Weights of a small transformer language model.
Size: 8 layers, 8 heads of 64 (4 for keys and values), 56.6M parameters.
Training: a variant of Muon for these matrices, 671M tokens, 10233 steps.
MLP neurons of a small language model. Each row is named by its layer, matrix (down: output weights) and neuron, and shows model dimensions 266-329. Each number is 50 + 10 x the weight over its row's rms, rounded and kept within 0 to 99.
A block is one neuron, or neurons of one layer that tend to fire together. Before each block is what it responds to, as a language model described it from the Wikipedia text at the highest values.

Line and row boundaries. Line breaks ending an infobox field, list item or paragraph, and the pipe opening a new table row, e.g. after coordinates or (178 cm).
L5.down30:52 52 47 73 45 51 50 34 52 47 60 56 49 41 54 68 52 58 44 54 44 55 54 41 39 41 38 45 49 59 39 48 59 44 32 42 55 43 58 35 37 42 44 56 51 51 48 29 67 43 51 51 55 58 46 55 45 40 44 31 44 40 57 48
L5.down272:33 64 48 49 53 59 45 57 61 53 42 50 44 51 45 58 54 61 75 55 42 62 65 53 52 50 47 31 49 49 46 51 60 38 44 42 68 47 54 61 59 61 46 48 67 60 45 71 30 52 59 29 53 58 36 47 61 73 34 53 55 52 45 61
L5.down310:60 47 42 63 44 43 47 29 44 61 49 61 42 53 43 55 55 43 46 50 54 37 39 52 51 56 58 60 56 30 57 44 51 51 26 49 55 55 36 43 48 52 54 52 40 51 63 46 48 50 37 50 60 55 57 60 40 51 49 42 63 51 47 61
L5.down1072:47 65 53 47 33 29 54 49 47 32 50 60 36 63 58 58 59 64 61 39 55 56 48 48 38 43 43 64 50 36 44 52 38 67 43 41 60 42 44 45 53 49 28 47 57 47 59 48 57 41 54 64 50 53 59 62 36 37 64 39 58 51 56 71
L5.down1415:62 54 72 41 37 64 43 55 53 55 54 53 59 38 50 45 45 54 60 64 41 48 36 43 54 66 54 59 50 51 44 38 55 44 40 40 43 35 47 32 50 51 49 51 53 31 79 48 37 35 37 70 40 57 56 57 50 24 57 42 59 41 52 44
L5.down1644:54 47 63 53 45 41 63 36 41 38 44 51 57 55 40 55 52 43 42 65 55 37 35 40 56 55 40 47 45 37 32 46 54 33 51 42 65 48 49 33 55 46 61 39 50 47 49 65 52 57 53 51 41 44 50 42 52 54 31 60 60 42 48 62
L5.down1719:44 36 51 64 48 55 63 56 57 44 63 53 52 55 56 53 69 59 54 45 49 44 44 56 47 52 52 45 37 50 58 37 38 51 50 43 59 44 46 41 49 68 47 63 63 50 26 53 33 49 65 60 54 50 46 52 35 51 42 52 40 47 56 62
L5.down1853:61 60 54 40 47 69 58 49 34 54 49 38 46 44 52 45 52 37 55 40 44 47 50 39 45 48 71 56 49 44 45 55 47 35 49 42 45 45 64 47 39 63 57 38 51 45 49 62 51 46 49 48 57 50 55 67 53 42 41 30 51 49 40 46

Non-English name fragments. Middle word pieces of transliterated non-Western names in cast lists, rosters and tables, such as Nur-un, Cheol-jung, Al-Dossari, Samp-uṭa.
L4.down1481:64 76 54 49 41 68 56 50 42 49 47 60 43 43 46 66 34 61 41 78 43 50 66 51 51 47 47 43 48 39 53 52 51 54 53 48 44 39 42 44 64 46 55 65 50 26 61 59 51 45 37 57 37 57 52 52 27 64 51 41 32 60 42 52

Predicate auxiliary and adverb slot. Copulas or auxiliaries right after a subject noun (was, were, is), or adverbs following them before a participle or adjective (quickly, never, particularly).
L5.down129:55 48 44 50 29 41 57 56 65 65 53 32 40 47 57 50 46 58 28 44 59 56 45 36 56 54 45 21 63 70 52 40 45 71 73 47 46 50 47 43 45 62 36 58 48 50 50 48 74 37 59 37 46 41 40 39 61 55 63 69 58 35 47 52
L5.down253:27 50 55 56 55 46 55 72 68 49 42 49 47 45 35 59 37 38 48 52 32 58 60 46 60 48 45 42 48 51 50 51 43 46 44 41 43 53 66 42 45 57 51 53 56 61 52 71 49 34 41 50 45 56 48 50 45 54 55 32 44 40 50 62
L5.down1197:55 66 51 45 65 59 63 47 55 41 60 63 57 34 57 57 45 60 49 40 44 46 37 44 52 35 27 49 47 42 52 50 30 44 51 43 48 50 70 23 38 51 59 57 48 58 39 45 56 57 55 34 56 47 49 49 81 57 48 61 52 55 48 37
L5.down1267:49 59 44 56 67 56 49 66 57 47 60 29 52 48 36 53 51 63 38 49 48 54 57 63 32 64 63 39 38 56 42 56 45 54 50 45 61 55 34 37 62 71 40 54 52 48 44 59 67 53 55 60 48 48 40 62 43 49 49 29 35 47 62 43
L5.down1318:32 31 50 36 53 47 53 50 40 62 57 31 42 52 45 45 49 50 33 35 39 46 55 47 50 67 48 62 40 42 58 54 49 64 56 52 45 48 62 30 38 28 40 51 73 61 49 40 44 55 56 53 33 51 47 45 35 39 51 44 24 41 40 49
L5.down1360:63 52 58 52 42 45 54 55 55 45 57 39 51 51 53 44 46 43 51 37 40 52 60 48 44 64 54 38 49 40 60 41 52 43 44 40 50 52 69 82 46 38 43 50 45 49 39 39 49 51 38 49 46 39 59 56 64 35 46 56 56 49 44 68
L5.down1661:48 51 31 64 45 64 47 59 48 60 49 52 42 63 66 53 51 49 32 42 38 54 39 44 45 69 44 46 36 68 62 42 45 57 49 42 43 38 58 49 52 66 44 62 55 37 38 44 39 53 63 32 56 49 46 52 58 54 53 55 71 58 62 53
L5.down1811:33 57 52 47 49 70 47 59 54 46 52 40 59 45 51 48 49 36 37 38 46 43 57 39 53 47 64 42 34 55 51 44 51 60 50 53 51 51 33 44 50 48 60 62 42 48 55 43 41 32 52 60 48 34 45 65 39 61 58 42 67 50 44 49

Arabic al- hyphen. Hyphen after Al or al in Arabic names and places (Al-Nassr, al-Sharaa, Abd al-Ilah); weaker on mid-word pieces of foreign personal names and line breaks after name headings.
L5.down40:26 52 32 55 53 46 50 54 52 55 37 56 47 53 38 69 33 61 67 55 35 50 33 57 44 43 34 69 54 58 56 64 36 47 42 47 45 58 50 64 37 60 42 50 57 60 45 48 42 54 33 47 62 52 56 44 61 42 65 61 54 68 59 55
L5.down618:56 52 45 45 54 51 37 70 45 49 51 41 49 50 64 56 40 45 37 45 46 52 40 61 47 54 52 53 40 54 34 59 50 41 49 41 59 65 52 45 33 51 44 49 46 61 40 40 33 39 55 69 39 43 70 41 67 31 53 62 51 43 57 63
L5.down655:48 31 57 52 34 44 64 64 43 66 56 38 59 41 67 68 43 44 56 53 37 40 51 48 40 54 44 54 58 66 43 44 55 42 69 55 69 44 43 59 46 48 58 53 56 51 49 49 77 44 59 52 60 62 47 49 41 45 66 39 58 58 51 48
L5.down774:60 63 28 36 48 50 36 69 59 51 47 43 54 55 39 48 46 52 43 65 51 61 45 55 46 37 56 54 53 65 58 40 57 57 33 49 45 58 59 54 56 45 52 52 56 51 48 44 58 27 35 29 54 66 51 70 32 53 37 32 49 47 51 47
L5.down1001:52 35 48 55 45 56 46 46 32 62 55 36 46 46 58 64 54 68 37 52 54 49 55 48 51 46 47 49 36 44 43 56 48 44 47 81 50 50 56 41 56 39 53 29 44 32 64 40 47 47 57 42 61 56 37 52 61 65 47 50 36 59 60 47
L5.down1449:36 56 64 56 61 57 54 34 44 68 25 56 56 34 49 46 49 53 39 33 72 56 41 55 51 47 35 47 65 63 50 53 45 51 62 53 57 44 47 41 49 52 47 40 62 30 51 30 65 43 52 54 43 37 45 51 57 48 46 35 29 56 34 52
L5.down1572:60 61 50 51 47 55 45 56 52 51 59 65 42 62 53 45 60 71 69 40 59 44 48 58 58 34 41 63 51 52 47 39 63 41 38 50 50 59 39 42 63 41 40 53 43 60 45 45 50 47 42 62 60 46 61 44 54 74 68 60 48 68 44 42
L5.down2005:57 68 55 67 45 58 55 58 58 44 56 56 44 33 53 56 54 64 38 48 65 36 45 55 35 50 39 59 62 51 52 37 56 40 60 54 48 55 41 29 60 44 60 52 52 38 36 57 55 41 46 67 50 57 66 57 53 68 55 44 41 42 46 47

Table header separators. Pipe separators between column names in Markdown table header rows, mostly sports standings (W | D | L | GF) and election tables (Party | | Candidate); weak scattered prose hits.
L3.down107:44 41 45 36 41 29 54 64 43 56 55 49 42 57 61 37 46 29 37 60 54 31 71 28 36 55 55 41 55 63 44 52 56 43 49 66 41 39 61 67 32 61 67 44 48 56 64 32 67 58 40 43 48 35 69 54 62 33 51 45 65 42 54 47
L3.down691:44 52 32 54 63 59 36 47 50 41 57 55 49 53 65 53 65 36 36 40 60 54 46 55 50 53 57 43 35 48 43 54 72 43 49 44 35 63 52 45 46 51 54 45 57 59 39 52 44 52 53 41 54 50 62 56 42 72 52 62 45 40 63 43
L3.down912:57 39 55 45 62 67 67 62 62 51 63 40 66 53 55 37 55 54 48 47 59 56 74 56 42 55 43 44 36 51 41 44 45 41 56 49 37 49 62 34 62 53 36 71 49 59 45 51 47 47 50 52 47 37 51 46 34 61 58 47 39 55 48 64
L3.down1366:44 44 33 49 41 42 51 52 47 49 61 63 37 52 57 54 62 51 61 65 54 44 42 59 32 68 49 39 55 48 66 59 56 49 50 45 48 49 61 59 28 63 38 40 47 66 53 49 46 60 43 57 68 44 67 42 36 53 62 47 67 62 59 60
L3.down1377:59 75 34 54 38 37 54 65 51 55 42 48 50 41 53 42 52 55 35 61 48 57 66 67 44 50 51 68 49 53 45 45 61 56 63 50 35 39 65 53 51 51 80 64 59 40 62 45 54 57 55 36 48 52 42 52 51 42 60 44 60 43 53 50
L3.down1453:50 40 46 57 63 58 24 33 36 37 55 57 52 56 59 54 38 45 46 51 43 38 47 40 65 44 59 45 59 56 65 53 18 46 30 35 50 60 63 54 45 40 46 47 58 39 46 63 64 54 62 38 59 61 33 46 44 58 45 61 51 52 26 39
L3.down1826:53 49 23 51 57 52 52 50 38 30 51 58 64 57 38 40 65 44 35 50 46 31 38 54 36 60 49 76 67 48 42 72 49 57 57 46 52 49 50 51 54 57 52 48 64 53 53 42 48 46 30 56 37 38 66 52 65 54 48 65 39 40 69 50
L3.down1896:65 52 58 45 55 52 60 34 50 41 71 41 41 62 55 64 60 56 45 46 58 49 37 63 56 43 46 51 38 43 53 55 34 52 71 44 41 44 41 35 53 56 71 57 70 62 50 60 72 44 42 54 43 50 35 48 55 33 46 44 31 45 51 61

Line break ending paragraphs. Newline tokens right after the sentence-final period that closes a paragraph or list item, e.g. after "…Family Tree." or "…in 2021."; weakly, digits and names inside table cells.
L3.down62:35 50 67 53 45 40 66 48 47 54 51 47 46 60 47 56 36 51 50 60 47 61 26 51 55 62 63 60 46 44 52 58 37 59 56 51 52 40 49 45 46 41 75 51 40 53 65 53 60 49 41 54 74 56 41 51 56 60 47 54 26 57 38 31
L3.down293:48 60 67 53 40 38 65 41 41 51 23 45 48 56 41 51 36 37 53 58 49 64 36 36 74 48 51 45 42 56 42 54 35 50 42 40 59 58 46 42 38 54 68 51 59 47 46 54 52 37 49 47 54 40 45 54 54 49 38 66 51 44 36 55
L3.down565:33 51 64 47 40 42 55 75 56 54 56 46 53 39 58 61 49 51 51 49 56 58 49 46 37 46 50 59 45 46 54 66 57 47 43 37 60 71 37 35 60 40 33 54 42 34 30 54 49 63 28 51 50 55 47 64 53 58 47 47 40 43 39 62
L3.down854:49 61 36 51 44 56 53 45 46 38 40 46 45 35 47 63 35 58 42 52 46 57 53 63 43 63 53 36 51 61 48 65 54 47 39 58 61 64 55 49 46 48 51 47 46 44 47 45 64 59 59 54 96 41 44 47 49 26 51 53 55 46 60 44
L3.down974:58 42 44 61 67 44 47 44 46 43 66 52 37 56 47 44 63 54 52 62 58 61 61 46 57 42 65 66 49 52 42 52 49 47 54 41 54 62 45 54 55 36 69 46 62 58 46 60 53 58 35 39 40 40 60 48 40 40 50 60 40 50 40 50
L3.down1096:48 51 49 73 59 41 44 34 56 52 47 44 41 41 54 58 36 43 51 39 42 64 41 53 39 52 59 38 46 45 32 58 64 62 45 61 49 36 65 49 55 43 33 51 53 63 32 54 48 49 43 44 48 46 47 54 38 45 35 53 48 54 25 43
L3.down1241:51 43 44 62 61 37 64 53 51 41 32 52 51 61 55 49 54 54 58 49 52 70 50 56 42 52 50 55 39 47 46 59 49 61 40 37 34 72 48 59 45 57 49 52 63 73 62 55 51 56 60 36 68 47 53 57 66 45 43 41 25 61 51 54
L3.down1306:44 53 52 48 52 48 55 48 35 51 60 62 51 66 68 55 63 54 25 58 53 44 56 64 54 53 41 33 36 39 53 32 39 54 48 39 49 34 44 41 43 54 40 41 52 49 48 53 71 36 59 40 51 47 37 61 63 38 49 65 32 43 70 29

Post-verb adverbs and auxiliaries. Adverbs or auxiliaries right after a subject, copula or auxiliary, before the predicate, such as was not, is also, was subsequently, is soon.
L4.down2014:50 38 48 61 62 44 47 54 53 27 52 57 57 45 52 36 55 47 48 32 45 50 55 46 47 59 63 52 54 65 47 49 53 61 38 50 37 56 54 42 55 57 46 61 41 36 52 41 46 57 64 48 49 51 56 49 40 46 65 47 66 48 52 56

Copula after pronoun subjects. Verbs right after a subject, mostly was/is/'s/be following it or a noun in reviews and descriptions ("It was written", "it's a pretty"), plus some mid-word fragments.
L4.down807:48 44 60 50 48 66 53 56 48 56 71 62 46 60 55 47 52 40 41 47 60 61 48 51 41 54 50 62 54 68 50 54 50 49 39 48 36 36 43 47 67 70 46 41 73 50 57 79 56 59 39 60 42 48 56 50 44 44 46 50 51 49 72 69

Paragraph-ending line breaks. Line breaks that close a paragraph or list item right after final punctuation, e.g. after "seminarians." or "touchdowns."; more weakly the final period or heading markers (==).
L3.down151:46 43 53 52 48 45 57 40 57 64 55 43 57 39 52 38 45 52 47 51 39 37 58 48 37 49 51 47 53 51 40 60 52 33 55 39 60 49 51 44 62 63 45 51 57 66 45 48 51 45 50 61 48 55 49 49 54 34 42 50 46 43 45 64
L3.down416:51 61 44 35 43 50 44 46 42 44 62 51 61 51 65 54 68 35 64 46 47 53 56 56 64 36 35 50 56 43 52 49 36 61 33 63 48 42 54 41 38 53 57 34 76 64 44 63 66 55 47 41 66 41 59 49 48 38 37 58 33 61 59 49
L3.down531:41 51 45 71 68 42 68 58 63 47 55 40 38 45 57 51 49 44 51 38 45 45 36 55 53 53 25 47 63 42 38 48 56 36 46 52 54 76 63 45 56 35 44 61 75 56 50 48 62 35 58 28 39 53 39 52 55 40 60 47 41 53 38 65
L3.down933:33 42 71 57 68 44 49 46 62 47 16 49 51 51 54 46 44 44 58 61 33 56 53 41 52 58 49 54 41 45 39 50 65 43 57 40 48 47 55 48 58 52 50 41 49 30 49 42 53 40 57 33 47 73 53 23 52 49 57 46 44 49 47 65
L3.down962:57 46 53 53 67 61 46 38 71 45 61 55 44 37 37 68 48 52 47 53 45 55 46 29 35 49 55 47 51 42 24 53 49 42 46 45 45 55 46 48 46 58 42 49 46 58 45 55 46 57 37 37 43 68 67 53 50 27 35 44 55 56 38 56
L3.down977:58 59 49 59 51 41 42 47 57 37 48 43 47 45 55 54 46 51 53 48 41 74 36 38 47 51 44 58 46 45 45 46 63 51 41 61 45 58 60 49 61 60 61 47 59 63 54 64 44 46 62 38 53 41 49 48 43 49 45 27 43 55 41 68
L3.down1099:63 62 55 40 49 55 45 41 44 45 52 37 56 39 38 46 49 41 44 38 63 46 59 48 54 52 65 63 55 55 54 44 51 51 46 41 58 60 72 55 45 36 51 40 49 44 59 53 30 62 39 44 42 66 63 47 58 51 58 42 55 47 56 48
L3.down1205:65 51 61 67 47 57 86 64 61 39 40 54 67 48 64 27 27 45 51 53 32 52 57 66 47 43 36 50 48 45 52 59 46 46 36 46 59 68 27 31 56 59 51 54 56 40 50 47 63 39 45 43 43 49 57 46 61 46 38 52 40 49 49 56

Verb after subject. Main verbs, mostly forms of be (was, is, were, became), right after a sentence's subject noun phrase, e.g. "The game was", "KFFM is".
L5.down147:46 39 58 60 62 44 62 53 51 58 42 66 47 36 35 47 57 41 51 40 64 49 51 51 46 54 63 50 51 57 45 71 32 75 55 40 49 65 57 46 44 66 29 37 53 36 52 61 58 62 40 60 34 49 63 54 28 47 42 56 46 38 55 40
L5.down252:49 30 56 59 50 56 49 66 42 52 67 43 45 32 48 43 54 41 43 55 48 37 53 47 49 54 54 54 36 49 40 59 38 67 66 58 29 39 42 62 51 60 47 61 40 56 50 50 52 66 56 48 48 51 51 69 42 55 52 61 48 63 52 62
L5.down1042:54 33 51 51 46 44 49 57 60 70 35 46 46 46 44 37 42 41 29 49 51 45 52 35 57 48 57 41 72 53 44 46 58 58 47 54 52 65 36 35 44 54 57 47 52 45 61 56 48 41 44 51 53 47 45 48 51 42 38 53 58 56 47 65
L5.down1234:39 41 62 36 63 40 59 54 46 48 59 45 67 25 68 50 60 52 43 56 66 55 45 49 43 53 46 71 50 52 41 37 61 40 68 44 52 42 36 50 54 35 43 59 30 45 61 45 60 57 53 61 52 36 36 60 55 66 53 60 58 50 29 46
L5.down1315:45 26 39 45 43 51 42 58 33 54 63 44 51 55 50 41 40 62 44 54 43 43 33 31 54 54 47 46 61 61 63 32 39 72 53 40 50 55 51 34 46 51 38 53 33 41 67 68 59 40 55 43 66 74 43 63 49 54 43 48 66 36 39 76
L5.down1319:48 50 27 43 65 62 44 29 33 63 58 46 35 47 43 48 59 51 46 55 68 38 25 58 45 55 68 52 40 65 62 35 56 40 55 45 56 36 36 32 51 52 52 50 49 45 62 45 56 32 56 32 40 62 77 36 42 37 47 40 50 43 49 62
L5.down1358:47 53 44 41 74 47 41 46 60 60 56 38 55 33 55 42 37 40 29 38 53 46 52 39 47 40 34 38 65 40 58 43 64 65 47 60 32 43 65 55 63 50 52 34 46 39 42 62 60 39 57 40 43 46 46 54 58 58 51 52 44 43 44 51
L5.down1664:56 47 39 39 67 60 62 59 48 64 60 58 49 52 45 27 46 56 39 49 55 68 54 31 43 48 41 58 29 42 38 43 31 51 42 49 68 54 50 50 51 53 53 27 40 48 55 56 58 46 57 48 34 42 38 56 65 55 40 51 49 63 49 64